{"init_mimetic": 0.5, "lr_head": 0.0054, "max_grad_norm": 0.5}
MLP neurons of a small language model. Each row is named by its layer, matrix (down: output weights) and neuron, and shows model dimensions 373-500. Each number is 500 + 25 x the weight over its row's rms, rounded and kept within 0 to 999. Numbers have three digits each.
A block is one neuron, or neurons of one layer that tend to fire together. After each block is what it responds to, as a language model described it from the Wikipedia text at the highest values.

L3.down512:501495501495510478507528496464498527521514489500529492484497509555542485510489510438515454519514525536492479506487504516503490486496514495507497445534465539480510488465520509494499510518524485510443503517514437505498519505526500450510488483438487445542454482528464507510503453519501526494523517531484467492511459502471449529510526486507524496526519502473491560516488465491482494492488
L3.down625:483494493530477515489504491506493546510502500458516492485506520504518453535501531451461500511514470513500523453486502492506484505485494539543503506517460493479490495518532516371509489495547492514486504502505492472542502514472496494494531475512497551540543473486487481491508490483489481440478517530492491486504473525537491527485503502496493533542496509496471467525489485511490499496511
L3.down1017:498491496545497499506488510515506499529516539500540472483507491540523450499494516427498496503507481514512488485473484509542478488524517514500508515513485481501490482488497500321499503508505455524501499505506476478525491525474489508545465503516520508496508440505484498492500475464511482417493507466517487516516463468511505505506511495534493458515488516495485505520491509496467479506494
L3.down1571:478480479536490495498481520522486501525512533518539471474509485527507444509495530433494502508505473517496490499474479509543473501526512518504503510510483477499479473487504491366485519518505449529495506509512472483522490525482490511544461493513529503502508432501477497493500481464500472429509511479507495504520458477512503514499493493538497481519496511487482504510496498498479480508498
Responds to: Table cell separator after numbers

L7.down784:524499530515509494495527487465481533536493478483495507442490498515482453474503503528514512493542453461490509488538512507513528520498505478538494519507485504529497490530453495509466492499482501540512473513504472505514521483481547537535520503521453477463468559507476473480545493514502525489482522456472474472489484513503510464482501512510469511480463485498476498528537519500494522514492
L7.down1000:510480529530501476487507486532491485483487458505495511504516511525478490519521509533494494513506505479527495534492520490504536508532464483492494508487504498518494455508478462480491488492526529527480501496490529545493509544503561499480509473475500483494482505484514491529560472520440511484493500496479524546451496522487479495491511499504501493512517468468513467544504459540519553466482
L7.down1123:504498512509525505509512576499482518542529516483505512561531481489493529485490538499487499480458507505517485531544472485485524481520506518502498521499513465528508472434486494487498476490473541492506510500490512510532505498500483534500486482462522452522449509499560481478492523555484508479457504517507474520455559496543445505567518489505491498487494472490476498518529490543479528488511
L7.down1250:521532480454495494528487513495514531511510514449488462516490496502494480534463473489478510497478528510476477530453469529492508499508502474500528499529444529513456474514515475496528510485504521532517537512496531503500509531469498543503538531550493511501484544509489474529501497460499466483483497546529472492522498487478474472490494494478517493495516536513505509488443485519504455478540
L7.down1260:506523512478486520516504522466461459515514506456523491492521515511522490468453502470514481531491459502509484514516459532511495549524503498474522520512499522541504505518480477473539482544459496536506478487506525542515497514441493526528475496529531497463499494508495533499536450524495497507502507526515486501532505459502507508480474506518508485513487478508542494490493514508488487454474
L7.down1519:488496526455486474489531499550465516485498509485468517521539539467520442491515499519512505446468482534543498507443442518515499508472496550446492500498481467512487519533479520499499541491546505504504526512512522510502491541541504509489448472533469498477519497497486478505482481482499505523495481457506514513525481524501461510529474495506526492520498521450472482453520499529513518474488
L7.down1846:504510494496508528525546574525452481502523496509456529509518524520507526489505532469483478499475513474472478518487468476476489492528505467492516509506470522522497453484495498420487454518475554497502474498481503513522500507500511525468477478506515488521488519524541514486511474495491508485489512503503521525502526474487480518507502489484524508512493524487517449506496464509552495484501
L7.down1932:533514489508504514505507554537445485544493507523474518471501495489496527494520492484463516517456500507525493557489479448464537526504516502455525516471485477469458477463493497434466444467503494447469476450510462506462449542524485515496425495509499525491529508512502519498544510515472510526501517505508494498471501491482481472499467517514490488498523508520494502502461496485484430490508
Responds to: Table cell separators

L7.down58:530485470460522479500527538491500469514478466498504485509520505497526495509513511541515524542491491497456462519523536548502538489496537515518519453497482459499461519547456497506483501465485466493495484485464522441498517437460510458507504487501494483488527496464520511542455506494439548471473500514502538490504524513475486503503510523511531462512488470513498460504487511467486509462471
L7.down484:492482500480484470483509448496503512478506489488513511505486475484498446521484518477496502526481461514521508548493508502497473488496474503516502502523490477500488516471515487535486501506505487540506521542484511488510540456478470486435543469504514460484491518525509484464453497464507487524489520491533505483485530527516559533479473505475522471512515548471479475530516474487505506546503
L7.down830:481536484528470551513479493500471531478510508490498496494507551511502502503487523426483477520470493519517535509487512515532504510526557514476516519475518482484513529464489493496496490479461479500496506498501489530501489485513495497481482533513521507493507505498479508482499522522491532528500535515515494454533490459489518530456486508474487532542477507503548497477516478473502503511510
L7.down832:523511519487521495501476509528511482465545518508551518488471456463528511509534560506464519521438485495471492546517477516511490488512510546499479474517472466475449512524497453516511469485496507498533450473522498484517517496425526500476492486504494496432505503509485465449477490505505525447481463528510478487520516554492488523493507544484505502487486491527481481524498507509499498512486
L7.down1344:467545486517509499484489484485490469472515470484463476499466461488497465506496492517502493474481484521520527512478530512515468433492493501521436479513477494462452532506539495489503471524499509499567510526497473533477483512497484505496486535520525452473495528485537494508488520485500463466503416510533534487499504511496523494464491514515536488495548498468450518503504548518484429501502
L7.down1526:479480476481485505495440529491506512502456468480447539482484533477522484529480542480501523456479454529524504530489488495501526478487534533516523508500471493433546473501524495487521523534490542518520551469515469481533493481515516482469493534516480451510499510486492479500540505499529516488483499459532489486511496488493513504497477515539494485474545515498483528541523503477466509510511
L7.down1960:488499479518499498509450504513499547495480509519478526517448510522504481537513495464509530498467460507482519488462506495513515459484497483512546478494498504449435509512501550515462495487502519472497475497471498533485484527454507537516504479500504457469489491480493503494508507527463486499530459485507516528552505480459518508474493517483507491473506473492512512491496496537495500505509
L7.down1979:532483510482478524532506513491511511512509498523484490517514507524467476488506529487534534482484509495509530491496506519501486504489482485511459490493499473512503487518467491450483493488483517534536458518485515474468492494561519473479497501518505505489527490474512493462488498501502520484513514544511489531498509517492496519440499496478521510505519464556461471467517480452522468540450
Responds to: Pre-adjective slot in quotes

L5.down79:492498513507507492507496487538487558539520494516416530480545480511462486472478478487495517491503508491523488524523507504481542518494484536513511563486466488492513528508486510476459513491552526533456480493517470518476485504518472499494485487461493471493468571487487479490443472480531487545500534506425482499453529462512506480475471512486483469518514534504494439495501462477479515470482
L5.down631:456469537484487490510501453519482531487506528534457520535519505488475448526505454501508501474491501484510518508512495452466488449526514523516470532481519459537513524499507507477486467435506519513503482494539488521492529485520508512493431471464519487492541509511491496511449535534481502529530534545496560459508520499511523511512466500499475505507477512542488457500508480437543523570498
Responds to: Inside quotes and parentheses

L3.down424:548495476464484507500484489482495512502494505473468506484461457519554532528502466515482532472491536492505469509493468507526511485509542486515478520491476455553481456483508481517504518481519497464522492513462494522515526520515480502513488512469572559492499460484485500526553468525501494429541490516513510503523490452522527532501500530506508434495453481523508501500521489483528497483503
L3.down502:489485521512509527471497463500462545511529512474516508461481508530491508508472489468518522471460524489565525522503466494521536546507489511467518522505517471497500472476488488502491537487470467487488478501474479469530516472537485517489498513485502497531483492516491468496513504555500491468533513525518476530497467496476501490487470509506511513506521494495550531539504488535465504469472
L3.down1690:459450500537514497502531469493504524489504504479441527505504468455495496506541499509513497492507470541521505502463501488480513511457476501473530522516492475518495442491506495514502483492508485543452521508546481520504485517487483481497469498474478505479527480484508478522510528570474513485493504514497486456498498494554517514540498474510508535528542491530523512478536528494496502483508
L3.down1722:491530492502497500496482476505495498496530469514449428497495468467500538571518489458502526530494494489508494495506488524527470495529512519526470510492483495475538528478487512495503509533473499463494498495468492486482475529470455532510461462522455518470528520487515495527527475530482496504488484490514479477477458467561525545492527480552483478492496474511525502467497485476487499515503
Responds to: Clause-subject pronouns in quotes

L5.down2:500503504518541579519513487479493514484513494476491443549466492495504502503581510487491480527490526505477496483478471485474488539527527503480484466512518529477546504512511477429506488499476530470491495514498527508514507525463509503458535520492514449496476539520499472510508484464493505491506493514502504506520519487471493527507527471484503535505498538493525461522497441487480477468471
L5.down328:477497495490534566514518462490508531487532519455515465583487457490502498490578520467492518530495496515479546481496524476506474500532511493498554488511513526455541508470494491480471484474498538465494498525515467515511491498512508505465518534477496511506519513500541480519483471466479472502489531484528498520513515497496460498472505501494520494508498533476503472519499492461475474502519
Responds to: Late table column separators